Weights of a small transformer language model.
Size: 12 layers, width 448, MLP 1216 SwiGLU, vocabulary 8192, 28.8M parameters.
Architecture: RMSNorm before each block, biases on query, key and value.
Training: 300M tokens, 4577 steps.
MLP neurons of a small language model. Each row is named by its layer, matrix (gate and up: input weights; down: output weights) and neuron, and shows model dimensions 176-431. Each number is 128 + 32 x the weight over its row's rms, rounded and kept within 0 to 255. Numbers have three digits each. A neuron's up and down rows have the sign that makes its largest values positive.
Before each neuron's rows, "fires after" lists the tokens most often just before its 100 highest values on Wikipedia text that the model never trained on. A number after a token or word is its count.

fires after: "2" 26, "1" 19, "9" 18, "0" 16
L7.gate456:184141137154162103192078129139123074131169154198130102078113155117180144088088130159133116159191145150124084148068103112158121099123108138177098168131086081066104087096131109117195078112086138136176218124161095178141175149094145162125080122126134143129201093091138112119105130138127137177126148080076128096108144147134150120081159109112111086139145159138169135086134087085143128120110107146146122091213116132123125136127131149144103168128216165141103085131107144177119153079136091086146156124158134096169139111115150093136151153143150148104140103138168164162128127153017143074085123055124151166083086193109133143180143142122125129092156109105137113088136115153112170181146139190092140072131114146080176090131132128111124106115105045163159136072146124170044137167178161
L7.up456:115099142118119112174064131101100104091127162127137127092160100136139154093146142170120191089167100189163090129064129125098151140138181141100059151146095092054136106141139114114151111116080142129166214177137098123178126169153117099079074124100145144121151075078170089117108149139110140183129094142156106059165131153146080093122140128070123152131116158105127106120109086104157149141124074108141108104116129128085051145135112120139125112120096120137098133118147096126119149098113128148096140093068126123130143112102187168156127203166127103166120120079156125146111126145098132121105171080126150113101144112136115133133142094100132136092164141139058128109131165142114114124147168153129172143107133085093122134136153158161112155094113069086196203124109124212059092112129110
L7.down456:133150106141145097148106145102126035136150077116136123126134159102085121112135141113098186165198126101150164178143145129143128184100149069106120130127127155161128151146122094156089147074116137157095119141089131149108173124115141124122153136138110129086171142107126159097079125176147097160150158142092111104105073148140193112120129099114109157138147144157134197114056144205146167106174081123169136146121107101127122195108066194139232125202148134168140133158151137134114126102123161095153108120146142095079135154082175127106111147070150067073143162115148079173162105148159112114103111160159092187157183080128065167106143126109129079090121153148118147162110091102158160055194097133127151120114132087136124183167181121152077072139078129131126099138150097184150145132132097

fires after: "\n" 21, " Party" 12, " Votes" 10, "==" 7, " There" 7, " there" 7
L8.gate725:137068143093163081096083103083120134180147151124120095108116073139095121155182169147157141150138107144131128084130132160145193121160156115185082125126174151201128153131141142074171076096104085135104123091151109145158132165102118119090142146101140172084157107105172166074111171109123149165116144134127134114121124112123107131136056103110132142159127093091116140110168139155143154255078098177152126107136203183099122121118193139108115068120166108100110183184121150162119119124124131108149157181116059136155114093139094086159113143133138101113131122111112127143111116118121127176136089119159122162111141130100120097144136119165113126098124138156124089207082091086128093158140103086138167118183150112075074122085105169101093180114147115145070141089046133106113181138149156
L8.up725:070100138079175158127118111109078124114178119129098139103121113129157094111129119120130195109152122159091123059165086144054147132150132101173146100127079140135140121156164155198139119127153135096092110075134134109137129136205150137118142082116132125193164132093093103167124097165104123094146124137070136135128132157137156114144032139105052171145139103076166110123081161123116147193092146142137182153129149118157100158223106183051140158109191116091114110142160143151097162130072144139140127131131132152129112066160078059147166138148104157140138123127133120110116150096079184148123124109131148135094173174115139138085136114150138093140127109188147130142118156083117155073155098106152142155107175108052138121082134065131110102132130095156119168118076096068125128113128110
L8.down725:098121123128111090116122153149092116110138164132140086170110128154078109121105115114175105170105128142154145113106112109154136142146157108110117051155176197130104142075154124158064174184150087150075170133162055099081133131112122139155155107136120177100098080115100144107156171140094093116104110109120148128146125100045143130156113119086128161130115149130110108174128093157128144111050120159131081102129084215128100105101156143095139174197162094168093166168151164116133137175130106158117158142162137066091067133104115126054159158116140064109182162053173152125099061108156123174051091184122092165126139120140180076122092097152111126099167117138156129160086129134048113112189142130143127105082166053142118149097112148137104137158166178114069111171114177142153188135106167

fires after: " " 47, "\n" 9, " \"" 9, "==" 6
L4.gate389:113141172187178049123114119069141137106120092167128121127124124144132132208136118142115173202174103185116137145118060102078165120166137143090129127113100140150151136102114100137206073105088109131166134158126114165183059143129136217139131139139123129106130145126119107203121083150187143105080167159150127096135211081124171135124078119120148129126097088101139115062117116167138133124130122124126171161099096151077199162155094102076128137184089170093164092137118107160128147160079088103191141153147122195056143153129133114128113099174121127137141154158143176138095118161128118123169103135125159205083145134121102138110081122160194176089139229139123099117135135083105158170128129123172085131133128090125112129159095066139131111075151120132109126148181163042093129168101123
L4.up389:117118157179100056097097150081126110134075124109163135146112122047127173103094123147123127167130107102095147171126122116137130198085132073149075105152089132086146131089143142162132155129138067138140186096097115143176140130151156053090184051029168167214093168061136155086141121117119098193158116127115117086092071106065066172086107124133087119138114192146128144105046168120112154117094108139147146171132144089060124153067139148124127129116128117159166064149124082163097135105160179166122112099149114151143118130074200123159096116134116164148125127145136130081166098077109123157079173133098134150110156123180148123150090112083146164142112155087161169117132142142161116174112137155115156119133089166136120142097105096110103073130150093201108121132144189097094108159117112
L4.down389:092144121109120140127036151118186103157146096136086121138140065121092083119164091126132119076141163104100151114117136170087092160127117120083132141138083123180115164154062134115138158057145112083071089157114083142157098151055112100097157154177131127066082148079173162091149152083167120071130080155112104118114111143127088145179136161135151101099177162127113141140147109167160118088118098198088117115108128077183179110070102129122143141169139121127134135124184109128149134084099099113100150148097120134105136153100194123101157127078114145027059098103143096115141110137102150086139111082142084104113117111136135112144127152106124177130133103165121179139103071111086155093133146121121150203137129211118125120128177133178140088138115103184119211052148179143115118102136161

fires after: "\n" 52, " " 18, ")" 9, "8" 4
L7.gate316:141170126145084129137092109156132116133133155154133140079163154071125067127169145110148155228127110087124131168165146128161125178149153097103114117080125079120147131133133126162154172139113155080122136132096161075131086120138157083088142078123126120118099185134125096111137154092124154152114161111117109190127121085141123158096116133149124139129123097076136108143101139113160148142193135077096129168095045165101137127080165124114106103113072202053130123146150175110175135128102103074111099074136120076165129152187138127152092103117107144047109058122090184144089124117153078190142127124164133118145158127122142142149153119123120151108140100134151121153057100102118124078113071118159060139072099120118125111168153121140138197127074148161132149111160128125186112090146092
L7.up316:171134099101154110102133132076122163140140162080176168129174169087173136110161197064097131100106146105156112161150096163122173127127164078124152147123070088135157104100079119151118152103149087148114132116204129168162080143178149119103156101133128149145119130107140120138161110135103179138105127103089135115119117161075183101142052146148136132113149117139106059108106125120140178183110119130127137137120123169156152127168140118161136101125130127117109144139156131107090170135144134125155147123154121119198121101178096135162128083106105199113121201166127163103160052128120111164206182098116089117106094108198143136051164066143144152087118138078098104160116125157071101100154118185152086128111099139150112113097135044128161207135124074124149132136080184156171111080154065
L7.down316:093115089118095115171144097138191084112153136119140106165238109081131143138092129130087170139201153077144125150131157166164111159093153161143155096151136129091090093161124112171129153144134178166036089143173110145157100106155155255131143157111166128177169142167124122153121107202112133161104070149115129163154115125128110122144062167175079059151117122138186133117066155066122116188153117131187130126180139096139180170143050096069130107164148140126113102149131093154128155144114173187130109168148103205101131112142143073122075143094082123155163120126121097122141125115097135118136140118150126086141157030091104150069202112125118118108235151152114172147107083132072187161158099130113107101158081154115102172155082151112067132120130136130132081145144177150129152124153151

fires after: " " 58, " the" 6, " re" 4
L3.gate513:118064144150128174171129140135096116152106089127118130110117093202142151085133100151158128153146097133125044169114164085092182137152136141166094140079154134065106074116143111078083102122128115149106101104132166141111109124164091153147145114083129095101148081113121153155143108156141048141110168105032149122186176127092113168144092110114152146107119120126121103140138143166196096180162106136139132093144182095116139161120079083150117148122100117159120137086140146136112128131067162155146147138152182094099190126096132135108151126083146156056154082162141194113140130116098154096142130185097147149135172062149125151087112073141159034106152146124126121120115153138130121201160082157156132110150115121116092120209043153112069084121065029137134142184138141035090183172160178
L3.up513:113088113146091169107098119150102118182132157136124168073166148124093166132100062070116085137130131178142136134123163126152182112134147142186057105137166144109138132101137128084145102113107108111173110100102181112081122115155115077129157104075119118147120123129130090147120087108124108119145117074128129105089152129133124134206072180151102110129068083079170156102114084165169101139120183134118094091145212048129151135150067080103119083157096116110108096138142100102053139086130153163131131168151132080112165171139121160090097102144167115123178137180133193113076162121106101176130148121162092142170092135159118186112059156057093062131138148071156150092178160170111112102133107078072164190172083130165164089156149134164104094115093060110177098159092104112159070158082135
L3.down513:126137141160059159095129127144197110084091133085096121127155129154115128056144089040162109150150151160116132118153116161121124113127105106159061102151180104143132054131145132115087093121109175156099121107181151111224098128110114149149135192138098133114151134146150126192102157120106098153117083094178129205133152152157134140147121127164130059082119141126112136048161115091164119126076082113088076116127169062091127123140092115113150089117096179107136157118142127103071122136091145122082071176193125075064108187101150146136094159188131088136106073149112097153140117094100122145123141187097131152157140184213135148124185139154160154160148110149077111112106112131042129132067099137129078136124101106140132120077146157173089097125104081144131124087109163128144131154030186

fires after: "0" 69, "9" 19
L7.gate1169:120099106158121071082158169073080129073176153133142171144187136127158139109160180141117128120141151110105108102100118145124133198160105118106114146134149111120065156117140132131172147129166077129113187122128101140176118146144100082111072170088128129102139092150102172117176108119065104157149120138137181116112107113119057129142107069116100092179124138081122119119081139144159165128120108119121127178100126169127108214114163146134131122089106126118134104108154156145078095101113092059129146163127162083160093082096105133122190168087102155078083156143185109117096107185123123176157058118139093147124117065123158038102124118135086111128116144150102095096179144097113212153154126158157156057151150132133095109166163197100139159129136134151178097142147127135053014095204109
L7.up1169:159172117132097157119107064166150127145136105122069162118154118124159107200131114150132159115119137150145094207126125137062119103152179084114063150104105101166143170097152114108122080131114167171132181096151129171179143163148113110149151164131147155119153085121117140106100194152132146102156129104159155203082119150084150151112174224086108159094113069145153123143094125128152093126100121102064128133123202090106143086164094090131064138164118134168202103186073096088140115104119133145121064118133146108120143170120155157127147103131173112155159140067165083142069128139169075185089191095119142048127092190107088091156112143133166125130136134080164112159108141139057083107130095101106177120140106122202186190139120131122115159099116121166115191143125135128154147147120065
L7.down1169:121118074151106109152140132169164134164168103089109148179199162181174103148090158104157190123114166087110083122158124104082124128062148147055170091066052109162081105120125099105120137134150080101132147147130125154127195090142023109126150078103117117162098130139121120086119147086070120176158152127185131130146089162146170086115206155130115078103182125123108099162132140105083166125116166112172135113100125123145142093144125144118180134075128166098110115150139198178073122130119150151092070077060114158064146169173124126169137148124107056131139132064098122127119144121089112150128139103124115146137158107115066108168163124124096135163233112120145187193183101106074112127085180094119123133067158124109157164161112146139141151204171168154111141173174087131107111118097109

fires after: " " 36, " one" 16, " some" 7, " One" 4
L7.gate384:172101124166095114097143148157103171157108096106121184175146087161089143139119152213106119146115123100150108117128142107149089167145089166094155155122190141170188149078186130121132181187097075170133092109112075144079113174092141084134130131069115202078124120203115103142112122214136184127126099114070154143086102181143111090147155118105124162155149135062169129139096127111167127154113082133119104124078092125081102132130139132136164092151075104166143108104153082163146167126112077112163108061192078129126129180100142113127126178167114153124129179147099182118098118063111164142141114084137126140108158143127107134147135156134166125103134131105124135122149080092157144110109111109115085085119160148119172123131127217176059116139140126132134115127168178095117122146174122
L7.up384:109180104069127187126176110103098124130143090145076127056113139137120096144120097145111129102196179124116091132140149095148133140137110201071142146120199136101147118145118118139188138126135108123126118144173150145107131125144096110094086159152141128146077126137129117121131150114169115089123189124111117117136107139109136110102208126089117074071104149082132139082095126181169142149073108134195167160069180155153103174194101136139098126138148122133112091130116166116173080107141142137168172094092157135150050112122142126107133161072213119162134204123084149130082130088147084176081164121111059171163102145055141122106150114107193061117090075077102072157097117160120115152142123123106084145035135129141165098095139183158115129086077090125147085099116160187120110149058112
L7.down384:163113122196141149099127160160145127112120163151147142109133117143116057062218052139113137135148115119136083084148138140163088134136143140047130180136111128120070149156133141134147098157124114147124113161123135188162164088110072158130174063076120133168119127121155135145139188169153155150179163076158118119109174139149088083119157086182135117116063075121125144159133111138180114135097117072123105176165119164091135148151150142053128086092159120128079159132110136153098112085102156172116145093189099119153118198130141158132134118109170144162115099118094180158062152158185052163191205133096155208118144143211118116114142088109102126096095113163128152133141095100121121117152107125061106171096104091119145109103111127114155097143168120106094090100147090180139078116085106

fires after: "9" 20, "6" 14, " (" 7, "3" 7, "2" 7, "7" 6
L3.gate449:146144083100128102203133109180173124164108116175109110149055120084123146146166067159144111078112131083109175147151093122113163093122153154145153135167127130140178085131112137167203151202133076136121164152120120110117136097174093152127075146142116107164094154136161069048101102166140118144085121107141087108128140144076106146136136150154118084141150073141094066109153182118175182086168149082079184120162148114062148144087090099094130105100135171140160126150066085115099094169142098137126138185162180139138127117130133212157112132183153102165147155128148130105108114085060191129122146097116143170126128106180140102131133149081112119147060145112138118112131176153106129118140128102123133159107123119184103178124153112143132117124113118043141186189096108125149100112156109
L3.up449:097144121136071109144171105160117131126126147117076116162150118092138163093155131115130089103191212178097155187108115193072180047083149158088112121209115196117150075137108140112191135135184134096119116166109118062177106138135083071105092230116115137097157071139128084169137074108154136188100120160081051106142098153098079130153161124115158140217119076107130074202100136157204147111098143124148160130147144157125108083160111098125117153140127130134131174132169173082112100104149177080116110154092123126129122136118098129072105126113144119148156142108135115140153137124100144187207135100122092110070149133116074132133178109101113149213090191054172113091101139150108130118126107114178160168094143095140140192120152114123139091097112095098111184191136153103118110133117104
L3.down449:121151143176101064140164101132115112138138165107155112167140176098188117126148142120156122126092136152109137151124065154089136109175057073106041146140077117159186153097113132127121112114123113115105109132122134102159084136150176132116133174190169188093109082116111101183117085147154105184161106186104126106094143110090108128174145081139145107097120027105139134108115161132147091090126114138179114118109151113165166126129198117159048152104131154163099188197176128171093159052196138129066080093163111184127153210150143088127127137128099136155134064104124140129149179153181151133128124164152135191178082166191092140145185118137137135130164130148128139119134156135158101118065055091177153153119115110122119131136138088125131114199097121152129113126083114164109138131099145

fires after: " " 44, " re" 8
L9.gate851:121132160145084114101166167150076151094121132106100111170149128162159121145041150168147147170168109204147092172150100098151127100077094173115080159145089129107094141137112088109163102114142114117101144153162186142157174089187092142119139091082140155142086104172146183150145166169152070098072177117144137125181134141141101170098167114172111143223095087128125126154101134169138078172091120102078131050131121176103115171135107111132153094035114145117147114097136152143116096119109100106129100161102161204154093081139199098183175167089119142153160151112140155098111132135110124160102169168171192130095106218150203094131183139164137122102133173175179147161164151089112066096066106131156109108123156167081096113161114206108128153154125143147096166134120113118089144163109121
L9.up851:139144165168129145166145104123153110122142130083113163138159199154092094132162091108123078134133105112151132129129115087138117127134090123154096138160200102138187128156186161118045126114073152182137137173127165184131090155102171172116147150126115109135089111123162170126120134126113110078158181090173115150135103093146180116154152102154160179100099105078115180110133152082143177129114114157128179159117182117122178163110133115106146137132142128137137101076135121099143112126154143079095148180134142088092150111097096099117126164164134164116113082131135163137159155102064101174098113085103120145084074113175110086186080164100065173060125126097091118139104156140111162113164090155183111071157127137145132150126147114143162115164108182103086122223105123146128178076169116
L9.down851:133108000176141141109114100121083086093146133130146222149167080158092168128070101116116113120138125143146189142161141130160099097125138127175113188110097098157108135198105137163128143117177162142129131158164135135100116096101088159145113208153180133212080164107117157202111080168126146095114108114133095133066110091134154130210135175111198159076144128109147189149183111188113115147100122139096136139111118094149110201148109078122156136094103099158116145054110149174162142110071151098125099122121089120215071100100160087126106144151094091191123119089132151135076149097174097145075119157154194171126109134111103166138065135095141171141030145083124156180163111113163171133131147115081069110122146101084115091136153157116121129110122103110135142139140140179106117154089155

fires after: "0" 14, "7" 11, " " 9, "4" 9, "8" 8, "6" 8
L4.gate7:190162146111130127182124187111141134159093099166129113159124114180152141141144157135137116167137106138087113138127088059110092122145113160141123162169098131130160174091113130169134116131111126159126130156181174122140128111100142170113094188121114157096131195125112070110165133129131150131180107206121159118106126102108108173097138133151106103122140186147184102150169157095147093184170131067100135125112168152197204093085170160146140101150154209134091120095111072104117124118089134144054111099119143098123099127094114159150123111128149187211163156115111144128084089168095162140137116161094135153132104127189116112093054093122051120145134052132171118151158166135115129110154121174125114155114107167089121105103118102153152136185185144054201134169130175129077186134142117
L4.up7:106168127178105088058073154147159129128169118118077133152117146134093075096178130221085056150124120177148124162122078111161097123088077123100132106131165142193100144126129141138154113139116138131164142141093110137080126156129137131099124100127122133138106178077101101162078165091043133181043205124132152107124120124128115132117136150097163095131138047120158090159118106089151111146173069078098099140112050129150129159106128158129122181086106132129079099125172114131181118208126114085129182085157117172135118115169116097154124189172089160142097071152080104122138092121083161135060169159110119094106108145117129141153155079154185057137152125097195119125116122132097027177111119142128128095098142137162083119116135098124148107125071141152120138107107122070096125052111161
L4.down7:114119113161143084072190103130145129126109204158162129121100134141097166094134121107158143096126084180088156108140088112086133144108120132072122132110100140121119162066129114124102150151189136135090134142140086130075087158146160141082077142158117139121157123070120109202105143120189167192133108103073138104158142128145128150111112160012104138135145112107146147178120072127167130042118170089131142096046187160148133144122104162177115109101133061118073090167089092139125117144136174147124176107148105091154121147107131143152144073105072163098109171110149117178180117142126113158115131183096178119116153119104165127128121137116107105123120097193076110070110157117135146080142138152127116145145131092151173113151167116145137142101083160079067120086094168100091087100159161

fires after: "\n" 25, " (" 15, "-" 10, " " 7, "–" 5
L8.gate1134:135141190111137154131107171131088180139137154179160110145152076134125162154130144159113084126124116091105124140183124156104130150102155154143135094203106104117115178129111142161116125172148047080107159188115119091049194060114076127045111108087071105149065142081061142120186113175147142133110189101101149093094124102098132108161102097153154126122130181115113145125153110109139134119173097071105124171175144136121165144141126122193080140126101132119156049152141130112156160134110141131209136186157149081129121161185129147133117133094179112182111124181075159090117092117107145169144155169128152156085127094123126110105153116138081109163145193120082141133105142065136172096103079189067100164120134152166119141156126132110073067156104111143090064063154155167088096094095115
L8.up1134:212121173089182127118092130104153145122118129011105138148180123160135160069134148148152151124143110158110160098082096096099153173086141132152135107162165068172031160172150110080146147194168138140156162162073133130139118149144129101079142144145115096068137136091080161124130143095170123075175099159084138142187077146069150157122155123123085137161131153087141180082103098099135134100141129155108183000186077126107189183136133110111101186147085133137158131128143152136099159109116134133129168127110069145139142128138150098115125110140135127119160141134123097114103131139113061114153140111146115120092127133076128158108130146109055197105108142149148117195122139126109128072155094120144136163200061102103082168077153149180177098122109147090099092147125094186140163134150130
L8.down1134:198115151122108167157117110174128136151169107160171100169141129109150162136103160105147154124125100117141154206103109087178077163106155098129137172093095129108018149093128117102138139150167129146165117171125107179136099089087077159090101119130084036163114151146136108148080111224129119121215101195095191105094145144125127102151159113138077176198131123120151084182104068116086139177122157189129152116145104113057158083110070144128094102151106118099068143127151140203124078133118174156079177102121117163168124077126098121161099123088086071154094156137158143139204130210070077172156157184104158108119165130146068150121143145100127136124100105109133193130089173154135161195146125160094158111105113230122108112098096102135128166149088136197111105069134180177124097121159110

fires after: "==" 27, " the" 23, "\n" 19, ":" 16, " ==" 6
L3.gate1172:128145131122127119138122099136167137125154180134150105159085077065088151108185211092103132149078103142104182128122173104184087128125131091134145124069193147177144132137053173105141145144178102171116148065129138105121114136104084188107134087144089121108112136138136171047129109119079151107149062161197143136094101156162154142168100094129117113095188095099120140031193095108114172150116078105082186094150129121155130050145130121178109133168116115088163070158147133133068151151131104136185173105119127123150107098176106073160140164103138182080119115090074116152123109110161094132133132101164109128157115129151144172125134121180052145077163195131178096132116163159084145098104093152166074145133103131130164100143138152090115134140126140148172132164127117088150085145130137
L3.up1172:133149088214150162106135133073153142089107108120194146144137139128146154081043140125082114118127169089107158152130131181133062126115086194147114119108110078160148162102124125043164087137086091083147110123098121145151171103093184144144146146130175086106100131057164128133158081164062126083108156094096137161112086117158117125143135143178057104131134073144148115094119145152187153141133190156029158172132129136138129132142133123081113097100145115114146079130087113178161134116091116142140181152094110097074115161137077193099162079129179113154134109111118106168069088119151133123115136095102148136131109118131157139142157113178133000098085152108128138076148136106179143117200102136089127131075107171111179151129129083136124096154084096112100146102124135109187155121109127
L3.down1172:126153142135133170153108125109113137212106110145103197118101071135064149144117132152085158136113126061088161092143114200163093134119171105101132118089140114163113116153161144144180190122109153114124112141153064130157115184134136149080142115140190096079136129148123107118148132161049149098116089197102142160128169097153113135092129183113150087095126142094112122102125101081075125124097142129140158165064107145163156176123131144158095174075113103106125196200188145129156100109097152163056186128164141166104116113173152130141141091135083103103127152133077079156097148108134141124127131148155137133149112116045135148178155123111094103119203188127183099130169116116082133126091087140161139137142115195151130165129122126114145152098128123065142107160151137129133161151128146

fires after: " " 52, "cor" 4
L8.gate199:173162114108091118129128180111115162145136149100084132141154132137121094126090089107070199157146147125112118182099089119082105149131041129163118138089109157141119129157100105144093100048164148166074085179077097095165164073113146102136115131126111142111084138148106139134118168131169061082118192137074072124131148148136134149138099105100132136120121118210142117184126076150117178116116133151148133126109166142134168143108103099134169122084175103186090164145064117136144107127154194186103167065103105111134153166097146097105140145159110155133133108060133132153117132056152106135136132115144155154122117092136150135149164225124134067127132120133183158153099117176149133176111091102097115167059149123108130128081147117169081102126110094158132110159164112161089128117112039
L8.up199:120099129143066108163101079119125126099156165160158126177110148133138158171170156094125116191118112117137096170153204131113105159133141124125089162157112137130119089133107147111158143082097115162120143130148112110062152158128101170253140115107108061154117097091148182142153148166119110134105090177153121114126147118171172186108147102185148143074053124104108141110113092119138159095092137172167172116164114167168170129111081070137142117116114099079141139055170132161068121187148132134170175079128105176120183130122101204115112092115113164099153084128164105132117058198178161156082157108167191148110148075105129163131104107070171077147138157123177108147177124107136143072113112095116108101118100107151071117146144142153168189155137149112135155091141094139158171171077183
L8.down199:059137089153094158142149069129088121115153079171110064077157158162142148117127129102121103157087105089166161080163120120172135091102163137177132192163129161100161159181121105181097147103121145126107109149134106114153110152164081149172141199197120105191133098133117126143071174138080113120094142137140131151115074146155201162078147153105195121126129104123121146116112096104134120147067138155082122126151095088074142128139079142117092092113115115106128118128136057084094138149093088100148205171128082124116126148189113100175154131157137104144120083150131108143098085109102123132074084105188168129126122079136105153203147073074123161167203160113059094172063111106114111098098102136174135115112108100119155135160158162181109146103093117107175163113171138082131125100155152

fires after: "==" 27, " ==" 12, "===" 11, "2" 7, "\n" 4
L3.gate542:115159096147148134160127156167101058149134076136155126151111120123122146048157104099142016164111157129119115141095158118121103060081148106118127077073022098156146093150180105140131088126102100121135136092112161160142097116074108152124146133107123124168168132095076117128103125150078125143119144195086130138125106105140134139113086121185142089133134021099182095105179176107112135168097091146124151140120120134120067152076113145107137106155103068166080102157091159099133162092086189110099168124135096087146123075143121065112136127150115114154147132079126140127142165099151092125081100080140072160069148089164088170127123188091148130173143167162147130132099174069208146096096143116189154134123100138125179058148141148120110149093153178128068148122166155105090188138086166
L3.up542:144168144190124083165129149177113121142157142129184157096081189138099096077113148155115147162143187160107094119155179182125108097140103123113117068091100183180161145176179113138138127095148147119145134117115233148176080152113157153124153118153127121146153199138122068079114102138075129110105135181079168135140108119131102128117116134083131065142131157088111111137087179140148156135077104105069159156133092061110082099121096129157176173110151118133094135128147169116073103107122134144074141110116103161131055103136065173079089095157094111147118125124132176185105118131135123123106094093105101054128093118196093161139092172088081087130121125149093165167083132156167129065119149072138132114122055133116157116140125180105103109114148158150100119114153149099115127151138153
L3.down542:135097130146116109144083150137184151070161176095115085158131063090066209138099127080150098081135081164099146135095057142133121106108177122087090108109146172119126106103109123129180112110053204108105102161120146117165121127035074118072156149127143178146116142129170135136034104059119108121143159088076099158103155125171179186105170107134147155141096140102110083055152181172106078112109153104112116124118116162079139087146138194135082137146137124135096167101150139106096093116158141133145152149140133044126122062144141134147094078171100120072151112190132084112138100137172109148138136068100100142150120165109144107064097168113094108102191119119147133115062113114172099096161102111140166129111145139131098173174154113231197162158070124111083113115141142163132136158147111

fires after: "\n" 32, "'" 21, "s" 7, "8" 5
L3.gate252:099124088048097157145199151161132130200150115156110135116114168103138178115125085169090145168094108135108133144078127176067101123146152163193159142096176134114139133077120210139101123109073087158150162099127122148141161133113131123139136100109072077122139163176094131134120109127063145136049161108126122176140126143111086125118163072148044125121117082125134160208204076141064107123117111100099089157140139163130086140124193105095098119058085129111166127170062194154178151064143171074120137141116158080108094145179071127127152090119071133185157154141100114145066155114171123172104127126106066156178127129144114126160169151180155128169129124114155068119132129131103129101121178162129159106131134110134090140160071139152076146116164126112140176118170152134132167127148193
L3.up252:098107132115145114095105133078101133102106155131099114125137123092104109162185128185084117189090115143146122113092127102225179127122177134141155117103161120146100174160115061136071117113086132126150079106159108162162110129181172122077127094106099117056205188082089126150128128085124141084122151125160096070110079150165073161094166136138204100123135149170108094227094110140114083130136136102101157122117134192166094109082151065086096162127101116096079156099114147120176104082122068153116085173141124072137138121106149174114141089137104112137160157181107155090120120115160072115098098113191126150165101112145068149135165108134199164085127170119122104116108111142135107118123123186079112191144127143098129122043117118094122164136125172088087144080089135096183118145124103
L3.down252:173142108170138052148089064120103141094120105118194154096158110150138118136109155165105154144161129127077132105126089154152142160131114124160191101146103122152129112152104096133134114116188069090145120117113143099132128140132083116157125037138212126081138154130146125173155130083129100101099111119094118134143149131098134128096163151159193122072179125123137149138128154125137124148217193166197149132086087128161105160090162104094102173144109104138180116151104115135151132118138100131142143184107171157177154088129132099134129135092047065166074120177095145104218126102128166159097125106124196104157163106153144076113138101091144170162207177091113166151205097115167166171137139123153164219152141028104098101156120203087114115109111136145196157196109129124137170106143159

fires after: "0" 18, "1" 18, "2" 13, "9" 9, " " 5, " |" 4
L7.gate1074:160183112190114152108141117184144104143156125109105133204083124067144144106122180119128131084152146117098112106147095049149151131161169045127143147077178151103120160207139128153151120153101045162094191075158141125109087069207125151121179161109110115145118174156126131155139154177204152106099128116102158112162153119164187195098120137173104144105124147082166115202140186114173118161138147162100113194144123127154137090109113098085136130118097135143151179096137098181181118192140107105125124152155117151132122061148160127165163124153117065187119093146138137143105138118136075126117102157124132135133121098131157153168136112181077148146119099123182099106156169175105148148197155168178117108151091170104091097148110115123093144110238161074149184172125105122064091126157175
L7.up1074:145191170078135142135146151151141063101170145192114106205140094130126170134166134147161096113110127140130154138159110081148179158147128127052114122152194137127107119119126135172113054091132129099076112097177144203183124157114113158135133152089153134120130114145125184169077164075089136135130140129152146142167110146115138140116086063057125113219086137131145136120145151110169133129101106170123172130079115112098136134138129053126140076140136146158181136131104113158131078076057114128087151098051143106131113123094177104099125112129212105166161141148105058182097099092156111116076128137160121158106123153100105169151174133151112137124075159098195141116125084112103127171113159152122087135106143156186148128140041149165125098154191147168111136158114134117090133138183141
L7.down1074:092138108068145133070088124082087075113157062086177151157095152098145111131178158121176175128154094172096126091174103112159175132150169157107141092135099100143104083127127159141087098100086138133118091052156117111205145142149098118091085169117113092106131144101100108190142106113157114110108147120194090131159114099139101149090146080175179123112089133119116153153177118116095091087156161121114166114091079133125142180076183100167133119149116095153211135176144132137124074117181109127117101137099135110145102118127135112167177107110071124136166107089173150131143129085073104083114117118106131116133171098150110127188156179058136168136101072091088190123142102147078084123105148084173099135110152139116109089171096121077087178178060200091129135139142116159061088155125115

fires after: "2" 38, "1" 33, " " 4
L9.gate250:149143114142115158161061092103124153144126183194116087086146137168163146127134096125113089189115124173147119147100123136104117126162123159132169130113138106154153129139170077156067128188111120139139126161132118104132084109126131096094101104161146108087109065198160137130097131139129117119078211166089154119129080093130173123163112140124166097119104204135106167139108130127166162192130196131064133121200091145169106132116133163124060151144112167098151120114156109180123138167090196085165107167186154116119140122145140121108104159093174143173087142124101092146097151144132123109122061120121073128143119174136160188088113117167053170152147104187107175132165189149137091192145083119153161090119125111137142123135170168115108177127136098088107120145127136147138167155094104
L9.up250:119136148128139176130110137148120100106088164185073156121179134117149154162089136134125100149154190132163143122143103114126138133133176120127150114144088159110109109179115089154097098141139136065157173081116103154076203091132137080082090186159117102139115075102132171086092126184117119166118165155169142179161200136151113113138126086165135108126077156073072146073170114146122101163154118101132156158104135057131087139201140151086098091115134105141122110122128104132083125120151135111129094078100188106159123134100148096112064100120154115192166107134086101142146151113121182126146100101101116184119122106094165120166133144130130137149191093165105121100111171123107129077138173178130179149142104088145128133184116065092129159079143060098157163122096217103132125164130138
L9.down250:092164141109109145134088128158108098146132118072139138146182121133131073093143102080130131093166132111143167157124067150108157116103150125144166124087166132122104143100085164098114111102125121148130098121104091132217146149121093102135110137160130144122091124142174109156132114083150105146192161115134137102184186169089146103085134149167114129176042155127072141182069171164104122199121102115092072134113137178133130093156152138204134119157130123188103117054137160119123109132102128152130126109160103174130097156186086182121111165113104130108158126138164089133148137136108129032131124164113081136155130109094152132194137155154127036166142115137130138069195113078069167071083141116099176097185101180140123160122093146118080092113105129124088116140154148097182111119112114